MLP neurons of a small language model. Each row is named by its layer, matrix (gate and up: input weights) and neuron, and shows model dimensions 0-191. Each number is 500 + 40 x the weight over its row's rms, rounded and kept within 0 to 999. Numbers have three digits each. A neuron's up and down rows have the sign that makes its largest values positive.
After each neuron's rows, "fires after" lists the tokens most often just before its 100 highest values on Wikipedia text that the model never trained on.

L9.gate1553:499536546484463506507480484538446495477453505558565518438454462436493568486511499525436607547452453503558474510492498480440482461489484473582489538512487513502475474511482511442534537522430444576571481493527554412491518493509449470508480511541487492563551442574487462532559449384542443546474621520556474535503501499513533550497470536518500453480571460496541482543488493451457414472506542507525536529439427519532479479518485488412523449492452526516510482523526445459537467453536446496474515522482508484467530499524516575513534474417515480532479463497536444494530519551472472580
L9.up1553:555507465547505424497492461469541551567532490497527482495583491451524542469563507489488543506510495525474581509539504547574535515468470505526496514565483530492451480430511546462508474481511560466530531442517510526426571530500518475425407583524480542504516485439530550418523482507474504497569588562468553509593563526462576539485504485535517527520527574575466492450523538440451500518491424421452490487467524523439495474474483520475494478477420493570473483512525539553462521537420436450482474510512526506485502554519520499574489536471442452390493478543546588456566557488521426439
fires after: " in", " c", "ne", "en", " In", "ea"

L9.gate24:561566423488477514511491517486461581471453486492476540616526466518511472485503500568485517529494472495476461541528551541493460551437510502481464504491464470486510435489521417564552419421485500474576447477534498515509533554521520511462442535466492493411514493463480559449544495498502465503533490378504504508522563534420501508492571560476543487462512508492515464509542496500618501507535458446515411497490599471472502541506546439481455449468400520479497521523447521498507563496508522462474564452517460512441496514438474418460439480547513508565473510476516542534424530491488469523
L9.up24:538518525504481487522485471455459469522551578461537503494489529513509540489531567506486559516508473507517507481494501523557561549520490429484514542525508640503512520500449453503552458492450470545512468549509394520505483569537441456472470490476485535527542552515481493507473470402488437482449474484530481576526583552501457497484521499490540531477468434500526498490475524520480458530489447522453528498445567601485492509462523510415497532399484570534488511482505542477559449506530515496477521525483513513504566428508457486500476417542458405511516509493473526459491532507511541499
fires after: "s", "me", "ta", "um", " pre", "ver"

L5.gate676:526565420446457520477548487511494534510486507524539493441566503470514479552541533513555485463550521483471479528546446479507522450487512490507468445574477505529459487635497475473433550505469473399463604505475464458480448562523474464512492500480469513440481572490516433516458520409462502505545504405456470486468479537465521565536464513466551528534503568511461487477493494510552534484446451436419503441480478524458507505553517527546425519470499496477509457527461526526391492483473475462545529547541555515487493525483477452491464508504493411453472511518464534528545517518517450514
L5.up676:496479495452450498430484441453503484481500505433539484550486486503486494481513423514481473463463509467493383579451531489492535460516539468429498476451526472528462468499511476378505542511494496500530476439558446422493529432492490520467506495539549567472531521507429534519439503497505563546471491473523515525542487478515521565530453408477466523546517409496472565543488486475517482498506481386421526426449450461498525554479502563478568490556517453500438435527555567544511530516510558518483534494570553505539513479474474538498497535480469529556497498494568541465529491526482418404
fires after: "\n", "s", "Career", "ography", "ation"

L9.gate899:612515485482592533490464468496542486451545526480518485519534451601453455561528527544507445508476477548580594547460484518484521506546483522518505511476494488541527530515488414502526491485504536520540510524549453488524489446521510516485432619491535471491529576453488523454519515554488489515416461499476416521487490553446488474522429497496509498492541474476505460403503519467523497508497503498489441464512546539538591546506518454542530539470507469467535481478469546516477526486491554555512588554569511594529508493447494482414482554435493506528501423449469564402405525499477520505
L9.up899:535476554502526532524467517460521492415541517496499509470542508539545484585479476513516523508493518505521554547463515482453434521520469501467461503467522444426539517524564468490583516561448506531471533509504500464466460525506484529448465511427514547513485525456475458479487458509472513534459453497525492488560575574440488505550595446507512469581501493518551547449507471505536495505539497538526489511495460584488560493541486487597504516590531519420521460547572541482520525507449549569459513605521518439531545478461463500428449541434521500511524505473506544483471555414461492459
fires after: "s", " pre", "p", "ur"

L9.gate1775:502575469499510542557528407491518569554573550513509426506472560453480538511466546514462506556493570494535522491546502519503516549483486507555531538490486503508492526462498567500562553525480542512512538510534526464448476511525484513504519486537515509538513481585596487540486488472524498538544484543540424506536480453508469470504548544506492481507486473502520467491472532442565419548533565604433470494504548529450534506601488451442513463513479552465530525482451507542447479488487435508514557489469504549512449459595580465520521511571535517597496496500466479521491507453415542555
L9.up1775:467451428496534578509534455542547507534499498479489464491559516536444527451505453473500433490589534455480536439552488390480505455457525555508502510477544586501539514467498568477440534436496498437472511493486554518517481488490479421529538477483484526446433527507577506547499505451542514477483530553452545557495583518483524499493468482533558530507497491510533427541568489487483458534589591496437508571520480542450477509522467527466449494500445424472502497517538420469492450493487580489467451517481587531524464540463521511594551447493479515499536494443445504529551508503533489446
fires after: " ", "f", "-", " f"

L5.gate1302:498545461449507452545500499590445440465468531533510461520506493500487506536530565486453462446512452553460451469504463498568541540493476453480509449474467509454527422559530481519530540490503441472539575522526426477566506487456479481560467507424501455440520514521469466452522448506496471502494495520472455514470590463479548539543468459461579501467492548484460434462501545506513488530497517483541420495485456509404476443536502548486450484514492464483516561430506436487429489508470469521532467509588545561498487523577534558507525483465455532501457500466540516640502453540504488429
L5.up1302:485447432465497468494531466457475488473463550517568456460558526393463533589445424425529471546513477451457474498500472429522484516519509481461470520384472481468417543507537534484473501519553493536539529477539487400507471454516518555406512526439470463492538528529441496513527478490473495502431499510518487577515556454478555585533403463519482495580478447466507497558510463473476555518492504398463528473505506535528468449511476515487450520469531495519558534473486495435505495474518562544468517471508533490392526443560492489508496527531548521546550436467547568555475488541488452490
fires after: "\n"

L9.gate1534:519469503407543511483512480503468512552463456576601520494490472552520524504445491490428502491502502548541539477468494458599508478518492516538427479502472473448462506496449527496477505537525485551508486456506494526540450503598507501472493502503529500569503434459552548442496496520484536460507500533508472456534517517456517564523485530474486592478509445526485418503493476435534513468551450509575491444601508480492516483455553462461524461509420506511485423362489542522533497510423561456491488535541511496484444573474526518468476520437510467477494474482475522521491546513505543518
L9.up1534:497590526548522518449457547459482412474480481510515534458510561389497500560515485509513588455493436424486485583456473486427534460520437424511460560529516556559508481469544509485528416447516540589545469545572545492450526472464495492494476485518438543463500514525570515505491518527514521511485512508489553547488480507504473492505475583492479518504561531485508459515488541518507529528471442527430589568493548495478493406463497493471565528431575490440514554447457516610469483536504509517542526562510532482442458443498469477517544531474497418465523568587509505537459464461493487505
fires after: " ex", " de", " pro", "ro", " a", " De"

L9.gate558:461539561462522520522513533533450477559502490404503455555517444512433519437517515497438492470536559464563530496452500492492564503476518516479490472539574478510508541458533497478499507437494551548479498397551489513584531446509505458440513578528501437531516476493491463446545552429490515467478480499465524540450532539533489463539486545530499438537497495553487511479462536528516446537527511512505504451479507525538419552494464474505524485500494537529493533526555475537566586514453452499462546418500474520498526476427599515478466513511409435546517584506425444578527501500518475497
L9.up558:510490482487552446522477485512541499412495480422446508438419496525514527424538508496434534418471506498519540430452511443574470496499477539461543531511525506503480543525452439501523558467511486540468507468550462492416466530461468569551521489515597460427489521507547510554481463455576519513495480559507478464531461485445432453503469483508568495397560563474559514463513494534500524491544489501503528467538446529523496552539480449502488534554500487528472514511507463471458458425436500582485412453532491518491548459491515468470549468567510466510430521488563495582522524526421439516
fires after: " h", " H", " Ho", "ho", " He", " he"

L9.gate181:532489509551511508520501454461503564535509479482487470491549534522496456394497518575509456523484477510518460567509499517459534508500502513538515530500485537540510487477516483490429410519456483551529465549566540443515480499528508537498540511503546604529563549484444537520568460448550498500525590530429369508488437418517500485539514481530517567595487505438552555510508525487534508487471514502479518536622514492395468510497502488513510473482402552497553459463485523519456474516520520470574405537504471522434502386525585468471522471462425462547481426498463480527456536477431510532
L9.up181:449475450594504471489568487398498494483495512520473462477505506406499473586451465465512414403529530450464510489521507526471499494448508544457516488558491469485539506466509536479508528515564439472530530505530516532548503486552436491497510461491534522598464532478485548520527453440481542491535533484473536550486477534455489505504443378517504554546477531581496502492512548494531502443518449584493504505460449555501460531489480509463481512467473460528370540490465571486527465491474548381510454513460525530551531500511470476500501494462501508454514420541555490525504495555509528450
fires after: " ", " out", "en"

L9.gate1955:540498489448544516544542434489480536484465497487474473541517487516523478468444501529507501461472470492524574527478554536524530554505489521546473510516546447465529483527502367495521568522508543470538506499531522507536489514511545553579583506502512505454564485530566464481516529478575479461519600502484475549458419497524508511465517507481580440411523417471568528463504463541506406498501488517486444527581516518482446544472508531539542520552448495488495537482477493521483569482474435470419522489456560517478514520488500543452541518480512515549434441516434530468555530558458556450
L9.up1955:456408568506538502506512487528482541545496503527486439534476536457543445521500497503561530514522569484498452504496606475487542495505519504477528564477440507466513472558475562431539525454424531468506465544507460501494513476537441434499492434605587497524480484481549548517517458522552521551509584479450514437520553498479492451565483422486466463521474553476452478519458482543521495598450513451483492445528425530575442567482516550580446482423458447436505496549528466461515478525458510465547505493541556495523496485538514487532502519447445529530513518471496432432536486466505526552
fires after: " ", " f", "f", " p"

L9.gate296:598593519499509545485525482470492427493564490534499496571501488570492500474445465532474470510518476476528477515526488537541576501461537481483511499450451516492501397461461466490496576484470398512485542500494457422495436510495496512497431513446556515442461504568533433434445436487442535460516454544529471475536513481512506557519501494448509522494486457517508491457544533514572551531590471524550505423457538454450481526493500427531477519560559581555440510509541476519540504485511502497574548521577563505483548499437497505493527459503526555507446473579501480499461469507514468470
L9.up296:504621486499510483525451466485493532478512549417520515485517470483516450526561582543508577445547560504510555483514588471521497563507453486528531467544452527549460473542492457558476444526485535483455515427547547465482458418525464551520522521508539597442538447550491484540449416502448494445477543568506492496434455500521477547426470527498536479479559504482539520508454540485560592462515494484506533449575526527484545474521437466491495503521483524506561463555494465495527461491460489442454474508461503396457492496484515489520511477474427544494519430617500480516482548563538493499
fires after: ":", ".", "°", "s"

L9.gate1152:501482462527539512536530590470498475501480491508460460505528450526475533522457492537482429516488510401499586540509542502488503540542517522450488486503497540516525516536514509484495453508503533511557554406511573517499456482580561483480555530494548540503468520594508529449540471501459497503536535489509532464515531500533519558498532449507481503434588466584516555476528562488558453518550464470508533494536482437433476497451485501475553500455571476534552478505556523460485524450442581478519476471447484432518582429546483588561476441476535462525506456498502569470553469477462542477
L9.up1152:492534520401525450522475500478504516515579533552506471501534523571544465471477551476520426511443523543503507496433510524510472507514484373537510462516534476488474448474471482589501475515517523542422500493571484528458495551554535512561484525551485536490440481526466493473503466618541567526538507534508496474551512450469525495445526484525533523462562451479498558495539533522486550454510438480444566542540473502545491495517531450496446544495534534556538475478512443577599560546551492468454458476457497425461393423475517444491525526509516606552466517484492508451509466517444525531
fires after: ".", ":", " score", "hy", " h", "′"

L5.gate792:496522534486438560564481510476503496423560517517467519520548506532457454497552482533495488495493513449526525559497520434563547483450495514468488462510458508464456575480499520523488440486510532474559582531557483573456480462492540451500446562542507486474472469570491552456513485465517484451483500478507499464563479470506480509549548583480530536401489497501565493420525529494503455561572531548523432528467493499471475484473477470439430480494509505484447497472560474534507415465463539533456499547478497479564498506491449460495541462466505519532389468496477426568525505471464466435
L5.up792:502570515414509511535506478482550487493463462591490453460527474467492499482576464523456488513501520495435483486509506420448432562538453533498467476492469488466510455431516489553454511464605426471403479537525463478522486454541534495487464487497476431544550534517495505499455525551531462475450485550626458528520485566584484565450474488547533456452533429495497421524433524528484451468507498526561568504527478474465473515470483552459446502554422454511489493457454475554509515514553487454515513481512572484486496467551556479496502537488530456465485455547575497513531514493443543507
fires after: "\n", " in", " was", " complete", " "

L5.gate652:505486513509470492495563590460550458537449576402603532523440498595488482544474452510537506408442489603498512470479508462548503476502505507508493492546535525510515461529438450592560477482451457498478563465539494572509486472544533467504491476525515533561550525497524464501509523470537495513486469470454540475492468416505448481541460496573525448457459513516512446442435495489458438561485509471440479511444537493489522529551510395477421507500473517544481556514385539465522501523456477429583509511482473498527467521495486428473468508530521395523492528409502518535505506508531508454
L5.up652:523477427517492519476521485445500463479493504413464546478531508550462490558487527467509490551534551487457488588452437515505505471434511528476541487497490467563508491425382563544484506599457525573475502513422569435463550445501461522447500428467459463511438469519577554507519440471553516552484549527519498525583560496497537531511491530530467467484533481505506484538487474499432500539560518493467475491497534412460486513500527515486502482441505482457533481530484552551550495498560462462522473517456490499494482423549444425458488555428594552516493441550496568535547444550488470588
fires after: " in", " the", " of", " at", " f"

L9.gate610:526503496460452520502544468542530473486482422494456481537523525486484533479501472534457511488463486464510550561521501523495500546519507525449613547413533514515508461458431471466510483492486478504499457531506530429455437498482488531538533521457520533413524509568473539539530475504497502414509550512563533466502537419495485461568461525510529500510537456470542496524422581551526551520424536474519455473500528543483494495501549527485520470462433481526506527520490422542558480546459523435532482494402525496565536522480468476469535439511491489441461432524450477505491528440483421586
L9.up610:511500501611521540502519510481504460547454438552457494466473446499523545449405485501452498470507587505556500486458462460462536489511483471501545577482564512465469461554497479502484481458417495516497500468502503404514450472528454499454537485515503476466543523540565467538471442529520478495496500527426479478507472492444500568540492459495550466506457508495503451507448575472504456455578498509477531453452498531471487453536523465462453480546520504514456456564477453477508537506510468513495438525539552585510555496494485495524542480590611503531539456531543481500534509528493504517
fires after: " ", " J", " Ra", " T"